{"num_hidden_layers": 16, "hidden_size": 256, "num_attention_heads": 4, "num_key_value_heads": 4, "head_dim": 64, "intermediate_size": 704, "vocab_size": 758, "hidden_act": "geglu", "norm": "layernorm", "norm_place": "pre", "norm_eps": 1e-05, "positions": "learned", "qk_norm": false, "attn_scale": 0.125, "bias": "all", "tie_word_embeddings": true, "parallel_block": true, "init": "normal", "init_std_qkv": 0.0312, "init_std_o": 0.00552, "init_std_up": 0.0312, "init_std_down": 0.00552, "optimizer": "adamw", "learning_rate": 0.00217, "beta1": 0.95, "beta2": 0.95, "weight_decay": 0.0, "lr_head": 0.0116, "warmup_steps": 201, "schedule": "wsd", "decay_fraction": 0.662, "decay_shape": "linear", "final_lr_fraction": 0.0, "batch_tokens": 131072, "max_seq_len": 256, "doc_mask": false, "z_loss": 0.0001, "train_tokens": 819300000, "max_steps": 6251, "dataset": "wikipedia_en"}
MLP neurons of a small language model. Each row is named by its layer, matrix (down: output weights) and neuron, and shows model dimensions 0-255. Each number is 500 + 50 x the weight over its row's rms, rounded and kept within 0 to 999. Numbers have three digits each. A neuron's up and down rows have the sign that makes its largest values positive.
Before each neuron's rows, "fires before" lists the tokens most often just after its 100 highest values on Wikipedia text that the model never trained on. A number after a token or word is its count.

fires before: "t" 32, "a" 11, "an" 11, "al" 6, "k" 6, "ell" 4
L2.down486:592483528515511436526436463499546534442475444582500532579466583518514483529550475428471440550535553428538531532437543436491526528468589537541520672518463493450433490489572438467438484496528405508563488479447549577543477571471500409512449613510492399553518417602486526550505498399464539355511486613452528486566461500578497540484534468454506505535435434478393522561494454555568546421450517487388509428562421538463449456504508527541511488560532423524473484559454511508545392543612485499405491475503584538531514532534594438548489574471492550566445539495486470495531454491472471496441517540469468566507442531487480467450564485514485518491530428500457586407448559446517448571500483534524516527490495505418436548450507485459459537522389519501524480562532502492566559463568420

fires before: "ed" 37, "e" 17, "ing" 11, "es" 5, "or" 5
L3.down288:460517552536474484406447591477553496464501447528568499499471484464475531462467432529665448455619524611476491566353470474430456430502555542460559578534505520525462512571559546486540556522552558560504562423541519557460505497525516510530523477449534541427454538420511523434400441532391564523446525464566452530489505415543434492589582494467511527481531536509450519459460494527502457493458590529505517496461510528650501482493511473516498510512511489614552554559422483572553488494500472513500464498466468479427489523433509508620556480479492556485420500468487508449468527566462481487536473457396382519466505551481525453462389396541547503499554457549510481519506511564515541475486522473518453583427559513541604482415449486494473489515559500403447512556465614501436385415521464

fires before: "ace" 20, "an" 14, "ay" 12, "ant" 9, "ac" 8, "o" 7
L3.down400:510489563548569516524419502453494488445505447519571411581529529549506390568436502513455558494569539435488484555451440501573457567468556453484497488524503481562606533424502476490519460465453491465520450460506571542425425502562498481503438474479492435434517497475506479419497542493574582475528453579536477560510503470487421578512491531406492572549497442523571508390519469464554465549529609530437486506565514520445518512576453470442470521458474362501489515469568519499558598550467526554506440530502581524561495438454499517567425552502437419428451532525466461412583640446500375472481574563455443449541557546464549551570567506538463491522476528484435503541453536414485534514480505470538602470458493522515505500552557508441372451424562475538523460610528521515405552524447427

fires before: "out" 22, "b" 13, "ong" 11, "le" 9, "th" 5, "-" 4
L2.down27:532464521513430593407573622500526594520529549463489491489554459462530520524675453475472505518532563538506432503496567444484553513529481519542605545522416395509507509548442509520496510570435509509609510539437515553415555516431509565541499506445525559525550466435464503549481567455480534509526429538476459489439532487442551481534575505530458552476551472591436515447582449434540468498387525428394503479498383521491478535418559469465443539465464528557436561538402487487496445554508453526490459465514443458462456486522576476395577511496513479434465445462503428590487420506538528439509504491513423421467374487500446435511580460585520563489474527542499528495447520559508511506565501497418608508412532440584452516440483430497557472488438538565509550525590549540477531488534563

fires before: "ch" 14, "ist" 13, "ian" 10, "son" 7, "is" 6
L11.down214:426432539522474399559572598490573535563536516513349493483527632501487481479534495475411534518431467486574390542485486550423485525445431474507506466533507501406488515497557544493422459504559595544529426491463490475557498508442403592520477479494512584509482488549443531478471472552411522483538507574450464520469476566511461504407530390505535492464551493469455534486481435523597472436459573475507505453503507421445492551507555586524486472398570529482516461548480536449584491474509537468524446522451539490543507544439544454463523542434454554481574558446452516540558533514418500478526558539575496502535422536560486573443465528534434604594577520422462450463524552635500417493553452472479463428586560531454524543508455448494552476491484504477392498368515518569542428518517558

fires before: "ile" 16, "or" 12, "ric" 9, "ter" 7, "ction" 6
L3.down582:488476531550512507510434520473500569494497542475518516510496387515412408514502499525504502494447526525424489545445526540406557425503476504512495354508543427485503476462586491527534457460486566461424574487496525545483430574432512502538518559483582514501572504462522521585457582491487484590541537590500468509509449511563523508481583502466413437443507463492409551518582428518543545448519421448505502562546536479502516438576436438608484490542376434540546501540565571472474556431393507527528487418382471470432594474565469468581399491473501374552492442488486447595518513565492505541533560591516505517394390546547519491449504516534498456550512560575489531581473383520504490579463590452553532519481493541561416540457498529460514479519533457563482527442485525576447478427509478

fires before: "b" 12, "gr" 10, "d" 9, "ong" 7, "j" 6, "f" 6
L2.down491:454492536474443454510507555536491533538519589437493449525479464465529511616589487517499592608492496583509497455428468518439491434544475609510518399540439487376421532511474468562547465579475494514557463473504428609496453481452530515522527503559519558569553532386454502508438467525519483495534490580531432436532551576505549499551454438584430537463548498489443465440457514531482450545521519466497475434551417452387448493467417505509543492427444494508449522478435529395522421634459629542456459458478500481504462480477609472389475500533587520507453549518501502567523588499582536565495479497507513523498484548464477498535473473537527519468525424423475554578493524538494575456541540472389518540380474476562523549398481532529544518437418515509522440526593513505383523487510539

fires before: ")" 20, " (" 14, "%" 13, " (1" 6, "3" 6, "7" 6
L4.down60:429551536472458510548439431468467451479499576455436448402475554450477459483430503514458488530439508527529498468465579447490456578575533451504533569514478516501534491548611383512482508480460500423526516584419529533520511442483501477473539585485466509475547534477603463508432549480472540495514539467593476525461551524460479556486470482582588613534525575458483441449476504436458449564510551523470571520390452467463466478594460392586481446611469522490475506475500489506529541505459605478572552590502526412482498435556478507554467477394364509513538561405522544537516533526493549493502528456533440468467490526477492440438445514553488415468534477536549473543423547510566339470545502477452466651563482519485443486610548547448522479510561515534563540560490486518405537429490427

fires before: "ed" 15, "s" 10, "e" 9, "ion" 6, "ar" 5, "et" 5
L2.down223:477495430422464521422485598556528578436447513535457476534471516601526492426409539537557617472425470462502628576530428461450487476563505547528567556487510471606487425470427536481487459520522495562571488515399534531460534422458561429502554453401538524521523496459507596529536470509426503534522479438537607482454516463498557422450504521461529502509438603445500388447497569425480585403545520464516483411453519539547491533475506531453547551512458598442434546495528415509431567518549539536482542478462434552520435437476501456509518514545475597420569454584496542509533510463543470532530520525491446450396487563562489520555460488565528526363403580530451512465592475487445488493473563464477567408493481522429521527472510468446545461503599466528518544526535535510510488528531553

fires before: "ic" 23, "ice" 16, "ed" 10, "s" 8, "ing" 7, "ers" 4
L3.down4:445466474487509504483544569612468368471446565525442578484532421524519390428518527546510548535444491448480439558543466446416505518537491446514389454543624489477582549479473573414523591468533552562477430522547544541446546552497517401406524462512510577517514544510514438502571515488448549533504490521561597434463552554441468436495535564511522546558487579570386492462525431407481535490412531581447517478482478466455545548558544515605584468484423487458454570517465410445529520517479511456555470448492486535567482549514473540511519554480479462556521430517479447503492546489482516494603490559541422447424550459433480446427453396523537465471442467446489532649380471461483476465544533588501536537467537473519566518474502501553426531473533456549429463541513477534521562514541471

fires before: "ile" 19, "5" 10, "at" 9, "3" 8, "6" 8
L3.down279:465579489493425484518457494474496428475473568493521557454454504486421503580548568536616461525515514537442496519562567520433579549521564409440504632494598486413566449542461541500527511555537477502427515487489507451617452424508586432483573404520555546545411484465448610377442590470451520466485575481484472454514412471382493510549508393449544534462498492521514505531550488509487521449577461473535429507479482490499469475545396592464408432602469501509489506483485527466451544437390555497474540534462517474466566451612532443487571551562566495511506405522471524534510486451508522515434505566407501581494472495440545508509491521584454535442449479474480547515530519416486389538484535479498433531503552597545487468444476462529529579434570505562503544442477504479474489484571444

fires before: "m" 65, "p" 13, "b" 7
L2.down120:524421419545504481491519525482489571580555461489455429481524529504503551506496606521601488509432506476550500482516565517552462473575547425459464613396460517533415490566511555473450473526453525562369410426460400533560522579488481585468522515574468563514491570505540558458538470484520543542488571416574473473417500430422413524403555442498493543466553518439571481432515477502483519527514567526452429454506461508414612562456489557450505520479527526475582543418511488477573512515520575521449495523602456493499472490435534597497562470451477607484444437467454491409490576472504461561606464554501387387473570526544452506507401520467414505479453525514534424514516496485526360535476510565526485491451519474533508514482542436514567512499474576531565552533549510480442521450471530

fires before: "ed" 23, "e" 10, " was" 7, " is" 6, "ing" 5, " m" 5
L7.down538:468478352421456463510508452499547514480538413489465583539354443429483483491535627512526482557518504594476523542410507477464470460494549528545440462514481514468426502570488485574440632563510485566467522489434527537492435415505489517556547499492535551541466528440523461532496590510434539478435536446533479446540477511600528521531534491514522442502485466565551505529472548549486489550396518490446528511409587491581506483627501485483627466524529491432470398467524481533526463487524452479480414526522561475405471472546535532550464499506496432384515437473565583507482444524456468446489536451550491433444481517442481404538510573480493598484506549500537589393499538515585421532593461506562520475371549482531637486440522510487532533461431543515523539547476523556563454502527476

fires before: "ow" 36, "ab" 6, "ing" 6, "f" 5
L7.down307:482491606406551425498531552437536503427602653534520491506449517550460504463526553462524552495519488537483537441384479498430442528463454463487459403470462400470567513492519508463498554492453495589535514483468455531551466428458512382502541551465446556480588526541460495582585511489556458529460475450473510473538517546415495434422490489506509520478611601541517422501485501458440478512587559426459508543520500458566494487617508512530576515470472467479462469528523564441528527493529446358447516546427544398453474540477440546496450477497565538573587531490533477543600502546613589508455469524527521513478499455469508420553429473533509514381574454489461491497399466578592434505477599502408550513553557500493494501435502499584544439407515452515453532497521478535454526553507509

fires before: "b" 18, "ic" 9, "ent" 8, "s" 7, "an" 4, "p" 4
L2.down106:598506460608561497563548447547515485489490361497502499508458512448498491515504509508428554448578448373586568460592524458503462436460553509526560615484468495365566440484496482517468606540537422453562485553510533558475551535504550384459489424529487521472531469511421478462525520484524487492515416472570513502554511454502415593478513511570452459482500476456494593554480411502550465552474533523401441405544549455450440512522443497464539472424495519416542534451440570539550558500484385504482558513526454433404474484482559470521447506431443533490475556552553543465509481491492602429533542451483526449478438537525473501491475549608429523517500514503470458454556529515430553428521538423476474418470511512625532570492541466554585571490534496587407535390519497533487534515545487

fires before: "b" 20, "p" 12, "i" 8, "pt" 7, "al" 5
L3.down431:590460525453520499559540444387488557436485535461425523512435488516482561529464551509532571444462525440422505423620516410426519519578543543500545589436445527417468478466536528539461575498481421489467562479511497512527450549418530401464523438498429555489419582449483531525613516386512513467457568432596501429487535577444415526466539479542500449523560591519553487450461423492466496518598504483497535476461397513418445432534484505519433477522526482503517490483519540453531513523508457530460504544428487442542614538466474513544424508547520468427458524563484470491455501588531449540612561501555498470414544512419475533467552549540507462459471514618415499532530445483444431495476556517502518526483514554500490463445555612551550598463463510542464607421441460560538563559427482

fires before: "al" 16, "ch" 13, "k" 13, "r" 5, "g" 5
L2.down547:525512422486525461482532505504471466428504606472446523490501562524590598425470459462482485512499508521456468510508525468567495509531453551508555573528427481561509482428395486432405452476562501468485446563478510510548495466405545527532545542530447528504450368514457544525498580509483483470449589481562518433599497440492478526474496540514583507549527497491502428406527526416448492556528509438533486403432447537416488530504498436569524496461531512544577491557553470438502506469576384513463488543540552607561477483504453461550408467488482506488487450596501490582550498626443415519523393533598480410537595505479572626519475506437440553535448534525515458494428451464515569434498487482548395558559539491441452495432484499588555467557493528591437485472497538520614514421552557

fires before: "\n" 22, " |" 20, "==" 8, " and" 4
L7.down565:508529449432492447505505579459407438466481504568491468525496565556643448531561428476462548543474537517434501392459424484465543538507593437504505380477466490617590492494463506486492494515468463462482498461480572507537510486439497455607587623499541489549516545552445440531412479538472542434585393436550445485507555583481474496468459473619427514563526535533461503528522456451531565496492518518503475504524423535576527464616471507535466403456518422460536501560429502486431583533555489431457503482401526467535527480431481569531464463537516484469586469578466488492598520544517588565499468459467477538448530579584514487558503439504445432482408623542543408537568492576520468508429431522528522533502489525477466526452469532547474493484517501465463438528540443584481561406449461

fires before: "ber" 48, "ed" 7, "er" 6, "ary" 5, "es" 4
L8.down407:479511560592556464437508580440491550506512534466494483472548527568520512551476545467406461375429432561458503509579422487516564446515458456516464523520421565508542549467513544511594542531482478441514464586505538583487576435456439455465597536440557538420534548484427544606454493486544507467486490579522459508537458486420541540629450505524498479503484525468473518539442438571507540567420390493453421536519403451570535479553400498485534544508526498533449409489482395473580558563510462616508560538483457484407483542453482549492531480422438512460461500442511541445435529424502534476491492406510525544478501541490458459546532427511377534482554460549447513595503511617530537471530494543482463473521498561588505487463453567564428451437523460407504422575502437420488542547509525

fires before: "b" 14, "ion" 11, "ed" 9, "ess" 8, "ing" 5, "al" 5
L10.down409:512511454501523403480484494516591491464564495547449498555506569514421489567487455581484531434532509550507530504484503501568375436567494542540378563472427401497500472492502525562427550461494530487619420491363557498478493460495494498455517466463578590523456435522530461502463432465501476513454475479486544441461563597559475518503518497407513457541497520446508485534504530382521475437552561554485589506476512410559503522584598528470468567502498555535433458574438467532515403491533420488523579532574478491469497491424449514520429427653556541544465471568458404578529521501500469453452515476463497454533560502427485492544516467518393601465418435607485476551525556480534492482570533394426541489494444530511547427493427514545552563486510490532548552521541564481412520475564552

fires before: "ter" 25, " the" 9, "r" 6, "or" 6, "b" 5
L12.down566:452498482560496457538440612474481451519508549469503564524448607508508443450511458521453464526454519527508510603427482532621447463530457594481457393511474510514436482434524494570574542470481535446469487536618535522515517506493511459638496513390489525490412451476570445525450518439489422526514436420385502484575485506492585435608513588511522498484429492470520524601499457559529410425551400539465548505469512532497483449474486585499540535514518614543511463521484537498460469470536562520557494543411544461568516443483384481528462519497488561480503456438523485520541553530569504541597521433537499517495401476517496519560544543482535556498485539451485545508437404479380488450540512495496488586440439487564411550592544460573483460517426441484537413512483427525503498455540369

fires before: "ic" 17, "ion" 11, "y" 10, " of" 10, "ive" 7
L3.down116:440410532388567438517529537484495424396497529432448551424484604465422568485484540505517540451568424540497450377540518401504479596484467610508443592527573521516586450543549487488475522561442582457567466496495506582391467465459520457515572424492521463546468496489572487541481416503462512576508587491586480452453455489450391412426553465436620491455538453460487459477511472419477611518579566506538517529413450496466474600442478499480476508494436603478518549537514488451441532528535514591510527475552555518558569534520505538620512498564415474478454436523399491466454457570514500512491559592489506500449475510402522547466488443503499458516417491526522520473502526508425486578536524473534508583486511510510549506511492493550575475514579499577499486472480451471536439474559524

fires before: "f" 23, "vel" 16, "ce" 14, "ath" 7
L12.down56:449450464503585486521599467633541504407457445503473493531555465469529373473586588535454546545475527504506532510548454556506457481533535612467604457542496430498408525494539525404445444504512479407435510512512502531464425497497465512426534447510573513470478516452538605507428529442523452562555500446474525488540461460477533487452579513475407553414599478565548487539440565511458485493472416454424507599518382510567520522460543504566509514551511586477468544498421475510551588507475496468464525474554554512486433526538484588474554501532442463491477461546530454432430530522543631473487488537535405507464471478438431480579446455497529505468462499432410406465560501421502555478606488528585488509496584553481572434565505490580610487556493432541523528533452495457466551446463456

fires before: "m" 24, "ph" 14, "p" 13, "b" 9, "et" 8, "ation" 7
L2.down2:493484501447508492468544619553458514545512543456466419515500523522500545506530577509617536503503608509441454525465541455467448410572534487538475689500474571388480545566561442444554476461457485495502440475515447508412557479509528539491493532487506487524480506482460450483517462411568499443433490360560468448548429460490481569540513498440520570503545533449500490453563401486507501550584615520518484521533453469440500481471460523520423577422519432529553427444531525503538525469609481453500541431429516576553478474462485448534544472492518539463500522479553554472442547592533369467597472528561427486462475525433570480420587470457459533451493512602526389550480526441522434463443471552509547515437515529493522552563551473482473514553482506571537607545468480475513482350516471

fires before: "am" 24, "0" 11, "s" 9, "ard" 6, "er" 4, "al" 4
L7.down54:531460551570546476584551449571369525525405563534458545546557516545538501456515602439462433495486431482579505491473507536485495476528471464535491441486540610549435512498559553475476528538501535492570484473513371441492511444461435522504450525412550423486459503509555509532461435468548553507439514536508528534480545456517462450533487605484464478544505553510396551533539389515488486554519539491423514492544473467428511539395487523550438571468443540502543514424388545476387586418529494498447508502537580470508516619570515539555470406500566485388506514438472490448493544462526491490501448493567501422552470530500472507406473472509506498552504523427536614472525480468495479437468514408524494453509450556587558606453624531508455548547534519422466550509518391466424506400511600

fires before: " |" 18, "%" 13, "7" 8, "4" 7, "8" 7, "9" 6
L4.down629:532576398607482484446530507469491503468522549529417524593569469413517515516551517509545518451586559464612457431466468505464493434473477580307446437443544368603474463484443461510493417488473547467551521553580607454510572536468524578510504544444528517429490438436497513537559497504659464456484480427530396563515462460504505544514514498530449470542553540498513464470428451507500538468459447496454432485470436565499479529453555540425508549505428448459520527508509530467510514454481546534546487547496637512479460601579496513473446537547438574438505517589369562474523547519511455559505535501481503548520469421505439476467522548621489569490479452489438475513497423510474503494474501458535443537511535535475557538566426545537443481490572504533470508515548422383489538527449496

fires before: " |" 49, "." 17, ":" 5, "," 4, "0" 4
L3.down423:541514504595491520448532511420505477527535555548496413439477497446532480509518528457511517458486504519488443559480491486412521476528494441505507564450473442415602351544464606396562565504467436573523547571538541563503488461493533549482464524466238393480524420550455512520573440579419484501489471496574454569488554585524512553501417485551421487561479541473388456529564548548566407514493571562515463517524425510550499482450421547504560468524579534465449626510440528478601520453507536529539535462494403497498512428477514430477518488523479431534534433444560508527473430511443471458469492477536544480577534450565447559502477475544588490528491485612515480549525474536497456524519500631490481496489470496565511487494488476539506487436531509485462526537452440527447548446502497

fires before: "g" 23, "c" 20, "s" 6, "and" 6, "ter" 5, "ed" 5
L2.down573:519491438457438509494547525469524481571539421626509500402507444566506474458440421464481504428485498400460499560554554488498534497424563484535551490492435416476494523544489513522491592499439488456595476505517461499506434485500510466629516609550562499625440516423484546527510485427558539500430485418554550545527544516434409512541522510466602466434507506508563452418510490402436545518564527416478473531473445455573534526458517520483511501536568548519529512415509489503538594508475485514483477628492466514366561453452446475546545440448422590631544506486561550413524500356562456538552541474538437472458569517509492457576487562576549554426540514486527499458516482514482459437488514454448571499482464541455527536475539465551485373501516457500456559539501525418559566461458533

fires before: "d" 15, "all" 14, "es" 13, "e" 10, "ed" 5
L12.down345:459506470485482546509511575556473419464562449458473475535373465537449576406483494464578610464497502501522483549452488519496445502561456403486492561482542602499467529534539569443488494423486591450433455519472507474508431480574441470566538510468495433531453494555526488506498493568509527455506469384489531473527523468502502565616387476529529535495523464501490546492416535538512432598453563470551424421456505507639348411526432509486517570606557550483524572516520513556569448476568477505465437479455453525506429539536482510516585544526519565458537437444605577520500505587524410503549486418494513527505447460456555562535496499500455524436467528550457399440477550420453452586540545486498484561453550496537429564538504556544539441441468467410519504555415607508514459484513473

fires before: "d" 28, "v" 15, "gr" 13, "j" 10, "p" 6
L2.down94:472443598519467490513554488509386533448524487452501537548460612518490517600498489500569486583465462553490564401504536560454520509540529497525475525471604490467419486554526399550643424433506443444589486462496450537484479457471506482514499488537435476453515486516485582514486397479509507540545541521489514430394511555453532515451461514510513480513527509523457533480574512478535462533541468514490574485475421630449500518470472480459523573512453431470544462576505538493520515495467478552464569432494528545556492505427540476483554570556437459477461425431403569447493480540414533579593527620470513606503433503460582471428545428587453515518511508484479513439416495506506468460476513524524459585456478425488435444459421528565678529482553498580522476432535429509398498549389542

fires before: "d" 17, "ed" 15, "b" 9, "al" 8, "ter" 5
L10.down470:446531491466422483528520478436471527517498498517495545395397538493546587526584524532478439544490553575442471562448529413582480489564501509451496482485400472600541518449582505534546512474471513477463477563500464428462546594454502526552545587483482578509470486542429584448525473438502521470479504540464584565484427563606563474498448551446504525477453540435549498508516514446459558467402481474425458421477468454483482513513506513545540458511480553521565469457467527381534437474511515494516501479525465536489451357535527442502490514382492552482478427462482441504479553590517578518523519500534494506566580512478534565633555447458649567502543446594502373526397520500477549465479528436550445576528521525485556536524540572503577430591400542501453454459488435456531474393527476

fires before: "%" 32, " |" 12, "0" 5, "art" 5, "3" 4, "7" 4
L9.down82:521557506507464512535553513437491543407432508470496370479562520488482501388568463495521524461547479556529411492413473500469599485564417480498488493461533463526491434497453508495563470502537561542479519498493481513462497429480350576464552456437412485426441500475545404512567556529513450526489488539434551509605490501453530490474445533525529542544526447515526430572528504556443470471505523576465504534434518523623465588449450463460496408478479391576460537464530532492528568621489607576466539563498497479518394542526566520447441478440442520477595432392427536451520575476518486507511574505534505581517415511491483487529475558507546530418650446534426487493533495544491484496460576502445580552535500533492475534524496487542480453579489502502545567513360469533515577446466397

fires before: "t" 31, "an" 13, "a" 8, "al" 7, "k" 6, "ist" 5
L3.down62:546443476482506459487476518519447529511532434520629428501515463452535502489463486510465483521480518480483423487547507448507433449432563555495525400479413495466375459518520476397447627521584465428542501505397487528562556553576536564546466504583562427475560470573482505442443439435414519440475491605503515516552462577569473563481529452505465561461445516422465540506528501562423461515536530494519537511572483418599481517482506499588525577591575446586461528491533435382458486541554452522457499543549468469397528523494576452488460578490438507613591573518550520500521519477343516510396492465519447464514466440506502566480496586480511495552558449506546532516476494363460413504569472498464392524531516554478465555530513506476516535472433478483522537564488531492526583488529468

fires before: "ent" 17, "ic" 13, " of" 12, "r" 11, "ence" 9, "s" 4
L3.down661:427520466472511457421575507469508455500488466438563598489506479568457365425409534479457518513505507529469461538527420471462459531438443584503417409516517551479524607396425509375444578517476538483483474643491501495541587473580515483452493591491599482522486465545543479516434491553386392541476553522571517560523570483533403436450502461491465461525518590440450426425438512473456480508444560578505534511473447448590555584486578563524509543495506525559559526511584420410462519513538494593440476530535518527557506480506479530506551519463487477471455485535495434492529456537531495460506508514629650531451559503463536514495458517557483466399443548488418514623481456441518463568504432483512571511418522489572553566483537478510513460480467528489502524460478516477514512527497542

fires before: "ed" 24, "es" 17, "e" 13, "a" 12, "ing" 6, "an" 5
L3.down146:424581382476530511529549573555461523466565584525415494549490496410460454405510453475495534410483539617488513492486456419544549461540503516470428522458488490581425482478463509567570490501563458481492467536490425462499534437482446527527608589534557589529496512574439460546466532562392519547514452520452462497456480472569419497604487531474466493493538519499546445492495519505505459531580483421462468508495513483545564462578402455587477438520455456486486484469530492476607508472524407614459508556498457545517544525543525540466522504552537469453529493565518489487538468589413374520489400474502498496453515494419554448586478616494538549386434508597450482416504564541581545471520463654471475494447482493521517565436464523534485511468592466517502573561477533438465531509587460

fires before: " |" 29, " (" 11, ")" 10, "5" 6, "2" 6, "7" 5
L4.down209:509390555508479549409475409547465459439443573432525424513474495503519465487537485512527502586401402547552589520437575442376481475529568439548485582512478380421504469490538466509522470489531447468480501549461532431595586525559471425460500536514447499482583509551518496603514464466492510526486514462499439518423483525466532486471560515563552560485522564478422410444496545431453531521407459529508593551534488479503427422525522578577455456506515510428576446482464462488525519438531546429523557573539507389456477469412564542534497432413481437533583571482487504491489435495478491541377511527552560526499541524526491488518607531512491457482476475569572535542548606498510325445477468535527562552591440509547445508506481437475500499573479509519567510500533459511402505484528467

fires before: "\n" 87
L9.down33:551526527505507501479502543480507534538617493501518452547449547586527527573516516533483486425456501484496525494498532548450553520539504510464509616525556442428453549434476564503509487457382443398478475476467540498487447507506444501531500420493482558412446571552511533467451465522479532561392495543418520457424506456577529484402550545528496579514407537416472435608477560430551524480614562497491526493607454552453530429428542412531488526479475520551470488487524461392297464419570534525534538393370545589509489496484580511466428530542522554465438546533413550465504569572536473399525541506545503477460571468510499453516457531511595452440467522492441462480486482533450581492461459505475531556614503514450469539519485425486498590516523527555457501531557486508454545498448513

fires before: "b" 16, "l" 13, "ong" 11, "-" 7, "th" 6, "ber" 5
L2.down198:476490544519508536408491666516564514586541569465493522502574460490540554584616499523560564547473498549524461508512513499414538472569455487509545622477403469481535581540463552521438488546477515538574511496451484596389545498491534546451511576452554448643478515484443549412513539464527545517550531458464502434482504515406491532452466499532477538493539561559527579447519434463546542511530500466519495422573388509454480562436488441467447439451453531455375487452466519479442484562508466505421442508468445460478488526463552408320559445469496596563482519474470501536475484548536562473442474464460490465441489478571475412471563481503535508469457484515465506466420492548520493532554433514514516524475543481644478477433464492475565551496435581546440469537501453584439481591485525

fires before: "\n" 24, " |" 21, "-" 10
L4.down204:471413464487456508483483505548433583555446625553543472531511427537523452485511470543427564494475431525497533477453430547515492459498529481526517455504569517683501522446474521512535469523474493426476482471461495464457557506457551425617441487556506371404465461601401541541398505510431481541495468543456561532374465529489461458405452476508500504546497521501554539502460516427570458502543486545508406519484529445428484476568489492509447545556517576472539442472473476380541469483571529523574523476465617558471433527515458523532411436526505516503524506548494438586511529556487494507427489557466532472494433486515548390536411614529532454484485537457496482512525406564592568522519456503485452607472577516395478456384529527570469502518454535513541559590515506432443547467522494

fires before: " the" 16, "t" 14, "ed" 7, " that" 5, "er" 4, "i" 4
L12.down375:568423435507368491401489555454574484489464429442535508496551494467485550515516396538525447445443471422517469514549534496478489441528534525399578427462498501411572497452543549522518547478490482497488479591472552530549496502496424532464500544527453495518532522482562412569368511517569601558556438463509530503514479492454472536537481537588541526479537426439482537461451571515474545502528481414494452481527378483513591430494459567521602474467491589432484490506429425538534521404470378552513662535564519541472491470470467503549521511539388504452453538506526515524562612448467491421440534528552535537505375431530407496529540527450500435525430495519476557559524514513420601508567535582371482516511472500496517473529463546474551535468512553491531561502446510550516465506531567

fires before: " as" 31, "ow" 24, "ab" 7, "us" 5
L4.down500:466594466550576494494566541490481483511559469531536488545470534540522434452477639453433502462497564443530505502422514532474526468489589425479479415424499489492413455512501504552672434478461498546463520600492541488544396565490533464479524457383522539523513481502479537510491583526493479492457462437506469480545533493578449423445430502425470493502547466441524489460514499484507504547406464447538454497416451542554519459461485539543577476517499509451420511448528554476463588473538516445535512640532460468407529415511486531411601553513573483504417472476595635494493487450550575512506489473559538519381481399520507560559451487521555518447508514414493511539486440552578454512561558550526463444479480466530406584456581501499534400551496505556517516466561487539607510602451465

fires before: "al" 17, "k" 16, "ial" 15, "i" 14, "us" 7, "ation" 6
L3.down654:540509440528503502488530508402437461533481504605596498520457511532501498465479474478611533486455496494411468605499565478547494473406522500504577550474447508657521527518505484478494493483491493414527497481472546547512466475503523511498453528559391444426520407515482467492593535531450491452456506477570543395577501495529461486458406500552507585452471453453438537423510523577493433529498522444487500472453506545573442539508444441436391531536486445543424445502544496403444523464551465526404443520491480536417526514514464437499501553544557499495626615556471481460633472545408409515552548460560537569533434485589549561436577474588570473505613511489476516466467552415462497433492417490547425616502472449534465517490508492447479507567444525584542516553485560560518500470513449

fires before: "b" 18, "pt" 15, "ed" 10, "end" 7, "age" 6
L2.down687:580568503547540498497588575544574552529523387480527524485480519510514489452486509470398488478514540501541425519448461543500512430551530535464536498475449474674494505527442482486479512451562519544570479593446508518461540409441560378467479458483530431494505521482466453452578532461416461489484447463541516391477566499497448428531488550414499568510539551534396542441409514536469471456529538455505551444536440473484500525527500498465450418588471422498508544528484500429551426450589422561492511574463483478509475580550544480502524527540574455582533410482540420499531519578548545455446507441404479587597430554521455486539485538472485558525482507500490482507471412428490492537540557416487413425505581551577474495601480564511499434522438522505489597615412521552508467445602528

fires before: "ear" 17, "e" 12, "oin" 11, "l" 6, "ro" 5
L3.down65:471471468488408554506494582450552575537455459566527514491447503523453584427477457529569436571428489459466398487498486501568460586483463511517526494575527553619493434404534528474467513528502440534485535473534536474431458486547523503477438532486572539493452492427527520453642502494527534477529516508503609535542505496472500503448440479467465543500499499492538492476523543428436642557407445607507490469429521455466554482463528466504352498476430496585573407479449406517512573443469508476531423544467544454463436467541544420512568401521437586564557589558531562500492524593588489468481410507513588458509459512410460441451551434503527442461483552437516563589541444572542528457521474559496492481522497523546564489600631453428482497477491475463481539553508473507458493584496491

fires before: "8" 15, "6" 15, "7" 10, "5" 9, "0" 8
L2.down546:463471405537448506450460573488442467418536456583439535411464495501487541584476476492512430517500477492497445505523527509462471411513551513520487588583580577438510511538483503501541470496485568421438530443659438498464516546529497560468460502411616466491494497556585595491451561530517508466489402503481538485522481398481583435557598448472498524441509541543541484443546487431444453473517435494516601496465473469509542481519483534528513471539508467450514452488403552452501516410529484492486503472520406503517513537504520493526660534625469412453462464575454458537512449519435481445475481539500459502493403515555502574493539518484488539537480562471529504483483479478385463428507560492446474456587626452479546540501492459505514513484540498486428646509547575560644550463629484

fires before: "ace" 18, "an" 11, "f" 10, "ac" 7, "ant" 7, "ath" 6
L3.down106:433508551489570466517532484536542480430467501457519381502547491481529380593454495535392489504483588522473511514452503474575510487500514590481554533535403426474513531522473447453515476458485479586460461515517563470502476443445459421418509500543492483403467413537457490506445513487435477529556434496505581435566459427518448524481489578446441581483573518573494520491541501454560366475539485487442506487502451471488461577581482415492476548465433534520480527542553545533431612616437524628521468558466537460509474520519448510542470505490350440510482435391492506433524596521543529527476528590438462480455527512529576608495610432506499578464523510567451522473448597535542532478547490528486537607421441485609518635523543471447449470522528483524527461535527508487500532509522471

fires before: "ow" 36, "ab" 7, "ar" 6, "g" 6
L2.down449:537557525545526478430510556460510519545473475542552446433449492534499523463486541446508542496489567422550560444453405567501443473531501401480513566398470459437518588548611502444600476557395453591468434525477570499511512452440540493414531401508423539471492514497491552431448475429475562489520490456504480482543514507492431613479542572491477437450522573548609505488440599530473569493412495450441563537568506499452594442497564415530501526491524521548386521491462628471462541509479548446473501595379425454460499477462460559476441478469479403561533509590575539539544492490546597531521517523524515448462570474452475554480476464519496477414536425478541479467508434531564479468507614524540536491604399487530505519524535492478502484540525496471556396465524474492471495606547444